python train.py --num_hidden_layers=13 --hidden_size=320 --num_attention_heads=5 --num_key_value_heads=1 --head_dim=64 --intermediate_size=1280 --vocab_size=3082 --hidden_act="swiglu" --norm="rmsnorm" --norm_place="pre" --norm_eps=1e-05 --positions="rope" --rope_theta=10000.0 --rope_fraction=1.0 --qk_norm=false --attn_scale=0.125 --bias="none" --tie_word_embeddings=false --parallel_block=false --init="uniform" --init_std_qkv=0.0227 --init_std_o=0.00446 --init_std_up=0.0227 --init_std_down=0.00223 --optimizer="muon_variant" --learning_rate=0.00602 --lr_mult_down=3.0 --beta1=0.93 --lr_head=0.0114 --max_grad_norm=1.0 --warmup_steps=200 --schedule="cos" --final_lr_fraction=0.0 --batch_tokens=262144 --max_seq_len=384 --doc_mask=true --z_loss=0.0001 --train_tokens=1276000000 --max_steps=4868 --dataset="wikipedia_en"
MLP neurons of a small language model. Each row is named by its layer, matrix (gate and up: input weights; down: output weights) and neuron, and shows model dimensions 176-303. Each number is 200 + 20 x the weight over its row's rms, rounded and kept within 0 to 999. A neuron's up and down rows have the sign that makes its largest values positive.
After each neuron's rows, "fires before" lists the tokens most often just after its 100 highest values on Wikipedia text that the model never trained on; "fires in" lists the words (lower case) most often at its 100 highest values on Wikipedia text that the model never trained on.

L9.gate872,202,165,227,186,222,221,190,202,204,197,226,195,199,211,175,225,189,187,192,188,222,202,214,173,196,203,168,204,215,206,215,239,192,173,254,220,172,229,203,223,215,173,212,217,182,210,185,218,146,192,181,211,204,219,213,215,178,199,161,194,208,221,203,183,197,215,220,202,215,202,198,206,201,230,185,180,130,215,202,225,211,213,200,206,223,226,215,190,186,196,194,200,213,220,175,181,182,223,233,218,187,218,207,183,196,179,192,183,205,240,237,219,165,234,209,250,195,201,195,197,214,217,207,173,214,195,167,207
L9.up872,203,196,222,183,198,213,200,170,174,194,198,154,216,203,200,170,213,208,252,186,180,171,209,198,194,189,231,181,196,188,218,165,216,193,212,233,231,203,222,210,199,208,153,176,183,199,193,224,171,195,172,191,238,170,246,185,197,181,158,204,225,247,214,199,164,160,169,209,168,199,219,214,196,198,185,203,211,208,190,214,211,203,181,173,206,211,204,179,193,195,194,185,192,189,210,202,186,210,218,193,210,199,197,202,158,227,158,201,181,238,193,199,211,168,224,219,203,181,183,177,228,195,220,198,201,205,189,179
L9.down872,209,186,213,223,174,180,229,192,226,173,220,185,193,207,233,217,232,187,206,219,200,214,213,180,156,193,211,213,197,185,172,230,176,182,202,196,223,195,189,179,213,169,229,211,174,178,207,190,246,214,200,222,181,200,201,206,190,209,196,207,184,211,192,178,191,165,207,210,232,177,218,191,202,185,226,208,209,209,191,155,208,187,225,210,214,185,201,208,172,238,213,213,223,180,226,191,187,217,206,205,218,207,188,187,219,202,216,207,183,232,270,165,192,187,172,206,198,203,208,181,170,187,181,175,201,216,203,211
fires before: "0", "1", "2", "5", "4", "6"
fires in: "2020", "2021", "2025", "2022", "2024", "2026"

L2.gate225,182,200,170,191,186,202,206,221,186,194,215,206,171,216,192,194,211,213,204,201,204,230,223,195,217,200,222,173,218,199,187,231,213,173,186,192,230,217,209,210,208,185,174,155,193,189,187,214,170,189,212,209,187,215,221,219,188,211,216,200,222,205,244,215,253,232,239,208,211,206,213,166,203,170,198,157,183,190,181,238,183,176,188,234,194,202,193,195,195,148,214,189,191,195,198,206,210,193,210,199,196,203,215,195,189,228,221,199,220,213,216,224,205,157,201,171,201,214,200,176,168,189,213,222,216,215,204,188
L2.up225,231,189,176,220,217,185,220,231,169,190,210,213,159,242,207,199,210,185,230,206,188,240,190,176,167,196,178,186,198,171,185,212,201,213,192,159,196,207,203,200,177,231,210,194,183,209,168,206,189,204,208,210,219,218,238,179,225,175,247,187,229,190,222,201,216,169,192,179,210,220,200,191,199,151,206,193,194,193,153,223,210,223,186,190,232,226,205,202,191,206,180,214,214,200,170,191,204,208,167,174,211,228,238,200,154,208,190,169,203,198,205,215,181,196,185,171,201,208,209,221,190,234,204,221,223,209,172,220
L2.down225,157,187,176,183,197,168,214,256,169,175,190,218,176,204,173,189,195,195,174,185,210,179,188,183,205,202,174,183,184,162,188,212,213,181,220,219,203,204,221,189,225,174,196,192,173,196,201,209,177,166,194,213,214,211,170,193,196,164,218,204,191,190,210,209,217,209,220,202,233,197,176,209,182,181,200,194,181,205,167,203,193,228,204,204,162,221,210,182,190,151,241,211,216,211,203,144,213,182,224,214,220,200,199,199,179,185,192,192,220,238,211,189,209,182,227,211,177,205,205,196,198,192,219,205,200,226,159,183
fires before: "1", "4", "0", "2", "3", "5"
fires in: "2021", "2020", "2022", "2024", "2023", "2025"

L4.gate1162,201,206,222,193,185,176,219,189,221,220,194,197,199,190,197,178,203,176,187,167,214,200,194,238,172,256,201,204,235,182,214,204,189,211,212,254,256,177,216,174,195,199,187,193,187,179,224,180,204,190,254,175,230,206,196,186,215,208,184,186,257,196,187,213,209,210,196,238,203,205,219,183,197,198,193,210,213,196,211,184,205,181,189,242,199,227,201,202,202,177,245,189,176,204,215,173,197,227,219,197,173,188,175,208,201,206,206,202,209,181,220,226,221,206,178,202,193,241,234,256,220,227,208,211,166,207,202,219
L4.up1162,216,173,196,187,207,187,184,196,160,195,193,160,185,179,216,218,193,199,217,218,167,198,209,175,197,243,185,208,189,223,206,183,197,189,207,186,231,195,178,215,191,189,180,227,220,230,223,198,191,196,207,216,163,162,218,198,185,216,196,179,232,212,183,187,226,224,206,168,218,200,222,234,206,185,212,205,187,195,193,219,232,197,202,159,196,214,199,206,204,237,200,196,164,205,234,185,220,183,210,215,191,235,207,194,215,193,195,206,203,205,204,255,185,213,228,202,202,187,215,175,181,203,200,190,180,202,228,206
L4.down1162,166,198,202,182,228,150,191,149,218,224,226,186,182,203,194,232,232,193,201,191,193,237,192,176,196,198,183,180,188,200,232,169,224,210,202,210,192,176,232,145,226,225,204,200,174,199,222,195,232,227,197,201,220,184,226,202,209,177,201,193,166,231,164,198,181,211,235,182,195,246,177,184,185,167,196,190,219,198,196,219,222,170,191,171,190,189,207,197,214,181,233,216,197,230,195,231,192,201,207,181,184,161,192,151,204,228,210,205,224,164,221,224,228,206,201,185,189,179,196,220,253,223,211,189,173,186,193,209
fires before: " ", ",", "en", ")", ")\n\n"
fires in: "august", "september", "october", "november", "challenge", "chile"

L2.gate502,199,183,223,175,176,207,166,199,214,219,172,182,188,212,197,201,165,204,192,211,151,225,194,224,209,202,224,171,201,183,196,228,186,198,192,222,211,226,214,210,175,188,178,190,210,208,201,196,225,208,202,172,203,198,195,229,237,217,199,210,206,201,192,202,217,235,225,251,196,210,170,188,183,186,177,186,204,184,229,208,186,184,209,249,208,221,206,216,221,211,191,230,166,213,192,196,199,194,187,186,228,229,194,196,220,188,230,223,199,191,194,231,221,217,207,191,244,177,188,230,195,195,210,209,226,226,208,190
L2.up502,192,203,251,216,185,194,194,202,219,192,228,198,197,212,188,231,179,219,211,188,196,174,188,204,182,208,204,224,207,217,194,198,173,235,196,205,199,212,210,201,191,175,212,234,201,196,191,240,240,248,171,211,202,208,231,211,217,225,210,171,182,212,200,182,194,219,200,172,219,192,210,188,189,186,206,198,211,190,171,201,245,179,186,191,190,230,207,210,174,182,225,232,230,169,179,207,219,233,189,235,207,213,186,185,202,231,169,223,197,188,191,170,174,227,237,199,212,191,185,184,217,191,220,210,207,220,234,217
L2.down502,201,223,180,212,218,196,210,209,222,232,207,200,209,206,203,205,193,186,165,237,170,207,214,194,209,187,157,217,199,197,213,216,214,189,244,219,194,182,179,207,176,205,187,169,211,194,164,191,213,180,197,226,225,203,224,211,226,201,157,214,196,162,178,201,187,221,217,156,211,211,215,189,196,204,231,172,200,205,183,169,194,194,180,189,194,171,206,225,224,174,168,190,180,219,229,218,189,207,183,200,216,201,183,239,219,220,219,201,218,154,200,190,193,179,229,161,220,189,201,199,207,220,182,192,203,198,174,200
fires before: " |", ")", " (", ".", "%"
fires in: "0", "1", "5", "3", "soccer"

L2.gate1268,224,189,225,184,189,203,229,213,195,170,200,204,242,229,179,177,188,219,183,198,204,216,193,183,186,177,233,213,189,196,199,182,201,194,213,184,177,224,167,178,219,184,213,203,214,191,237,202,184,208,194,192,198,179,198,190,201,194,213,179,211,224,207,201,216,167,187,226,216,201,207,197,208,228,176,232,173,167,204,143,165,187,190,198,166,193,200,221,192,216,226,207,232,193,175,169,194,176,217,192,223,211,258,209,219,199,222,226,221,189,188,175,196,184,190,212,219,212,216,216,178,173,185,201,206,192,212,187
L2.up1268,185,215,204,204,171,189,218,216,202,186,223,216,196,199,221,221,187,204,210,177,216,238,207,184,198,207,230,159,212,226,215,215,197,218,169,196,163,223,196,226,190,222,206,175,182,175,170,168,201,179,203,220,225,195,200,201,202,190,165,180,222,191,177,212,191,189,207,207,224,170,184,195,181,225,182,216,210,197,177,236,254,217,202,190,193,222,202,212,161,200,215,195,230,157,219,167,176,176,262,216,202,175,192,223,218,202,255,222,192,239,215,178,192,163,199,185,199,158,189,191,180,219,194,180,214,216,188,212
L2.down1268,229,179,225,207,247,160,199,238,197,213,181,223,197,205,190,175,215,216,181,228,215,198,223,195,211,200,197,205,168,167,184,206,237,188,232,187,240,230,187,182,222,173,185,250,179,202,211,198,201,210,192,152,192,180,201,192,197,179,228,199,206,202,223,205,201,173,188,207,201,221,214,204,199,199,202,233,193,228,245,154,168,173,188,192,162,157,214,220,200,196,213,207,198,197,150,194,218,186,184,178,196,190,211,185,197,200,197,202,204,202,204,167,209,192,240,162,225,229,214,214,177,168,200,190,221,207,191,176
fires before: " ", "ral", "er", " in", " on"
fires in: "born", "central", "center"

L5.gate619,228,226,204,195,207,204,216,232,176,204,212,188,178,163,187,226,230,201,191,178,201,151,223,200,165,200,200,204,187,201,179,203,175,200,188,196,268,208,191,201,205,194,198,262,234,215,191,178,232,192,229,175,217,182,198,208,189,229,213,173,205,182,194,218,222,195,196,182,219,215,186,224,185,188,180,201,185,187,208,190,169,237,191,203,185,171,202,221,213,186,205,238,196,200,191,212,159,214,211,196,173,207,211,163,165,195,202,193,212,206,209,259,208,148,158,195,190,204,207,191,208,206,203,201,173,210,194,176
L5.up619,210,195,195,169,185,191,206,182,197,221,195,179,182,243,223,198,206,187,205,162,225,234,225,198,189,187,180,203,182,205,221,191,233,210,222,176,217,188,200,200,196,228,173,206,218,208,208,181,208,213,216,214,196,210,209,168,198,167,179,163,179,210,177,214,208,209,212,201,213,195,224,208,169,170,197,200,130,203,209,207,195,212,205,206,194,192,193,210,228,186,188,212,171,198,213,159,242,223,206,171,183,238,225,208,189,220,207,231,205,188,183,220,216,209,193,183,149,195,159,202,194,198,220,217,185,172,198,196
L5.down619,170,190,194,201,197,164,202,211,150,199,207,208,192,198,224,211,218,203,186,214,224,195,183,201,195,164,209,165,160,204,190,212,200,241,194,229,178,208,193,162,212,170,220,195,163,212,185,201,176,231,207,242,204,223,206,232,181,188,222,221,198,206,200,196,199,201,175,203,201,221,193,174,223,202,216,170,197,169,200,207,193,177,162,177,239,177,173,223,207,207,184,200,212,200,204,195,160,223,214,191,224,203,184,180,180,165,168,212,178,213,180,248,168,182,185,185,223,217,219,175,218,201,215,209,193,213,200,163
fires before: " ", ","
fires in: "march", "september", "february", "december", "july"

L2.gate473,210,173,209,195,211,214,191,194,211,201,188,168,182,201,186,162,213,205,180,210,200,194,167,198,228,199,165,217,214,206,208,171,214,225,176,211,183,195,209,151,187,188,209,216,206,248,167,184,174,164,214,207,163,238,193,161,238,202,170,202,250,219,181,169,196,197,203,186,181,225,211,203,202,188,169,212,179,225,189,200,200,196,208,190,173,189,178,174,216,201,214,192,215,180,177,212,229,203,177,224,197,248,200,230,164,202,200,209,199,198,255,206,217,193,195,211,203,202,194,176,211,198,217,200,211,220,214,220
L2.up473,189,202,200,167,215,215,237,185,177,204,219,178,155,187,237,195,189,200,190,218,179,165,184,240,222,226,207,227,179,207,187,168,203,172,212,186,195,235,212,215,202,195,163,185,200,210,215,218,216,196,201,220,166,216,187,171,244,180,192,193,209,216,175,239,227,212,187,176,213,230,226,176,196,252,224,192,194,197,186,233,197,216,183,200,193,192,177,175,194,215,215,223,193,161,225,254,202,197,229,203,197,191,216,163,188,169,192,198,233,241,220,228,159,188,164,187,166,208,185,216,192,188,154,219,180,199,220,218
L2.down473,195,210,201,235,201,167,187,166,225,195,203,189,211,196,223,214,186,236,237,209,195,227,205,196,209,193,172,229,193,182,195,200,216,181,216,222,188,205,193,199,187,209,188,211,198,170,201,207,187,221,221,205,159,205,193,220,199,176,195,198,204,197,213,203,238,222,220,198,199,196,199,170,239,178,241,213,221,204,183,184,177,185,244,176,182,184,184,218,203,219,193,219,201,176,195,191,165,187,209,192,156,202,182,170,234,212,212,208,227,164,172,230,218,191,233,202,204,228,199,210,206,184,211,185,158,208,234,233
fires before: " ", ",", " |"
fires in: "march", "april", "february", "january", "june"

L7.gate213,182,188,195,188,217,227,214,210,213,185,193,179,194,204,209,218,168,207,214,173,220,202,192,171,201,216,226,201,198,193,186,188,173,164,200,213,201,176,197,185,215,210,190,200,234,199,186,207,176,215,200,207,217,229,234,197,184,189,190,179,205,175,217,155,210,209,207,209,216,198,184,214,171,205,237,181,221,220,170,221,207,211,232,203,192,207,214,214,202,198,210,216,202,188,195,169,188,204,220,222,178,209,205,189,176,176,175,226,193,162,213,169,194,212,190,215,207,160,196,186,193,183,212,218,196,202,206,181
L7.up213,195,239,235,190,211,201,211,193,192,195,211,173,208,202,173,206,189,185,207,223,219,216,191,182,239,191,204,192,178,208,240,235,180,220,187,225,224,207,178,201,212,183,199,216,159,198,192,204,190,168,156,223,193,216,196,205,205,200,235,207,202,230,213,169,196,192,205,207,210,190,202,213,176,212,218,206,203,167,185,213,202,191,223,186,171,214,178,242,216,210,205,216,201,171,159,204,216,186,224,191,210,181,219,206,216,224,201,173,184,215,232,207,179,196,187,229,190,203,247,186,194,204,216,222,178,206,169,213
L7.down213,222,168,175,159,164,184,202,207,182,193,208,180,222,210,201,236,185,185,201,214,226,191,206,198,219,173,204,195,222,180,215,184,177,215,217,179,216,183,208,198,172,176,185,199,205,209,186,230,241,177,212,177,179,207,170,184,170,220,208,251,191,209,206,198,210,228,218,234,183,210,221,191,193,232,183,194,217,212,199,223,176,196,207,205,240,215,173,215,177,199,191,170,221,237,194,194,167,209,208,194,191,187,213,167,178,215,225,190,172,223,176,197,204,177,186,208,213,210,195,188,203,218,188,199,175,241,193,216
fires before: " the", " to", " a", " them", " his", " him"
fires in: "of", "with", "causing"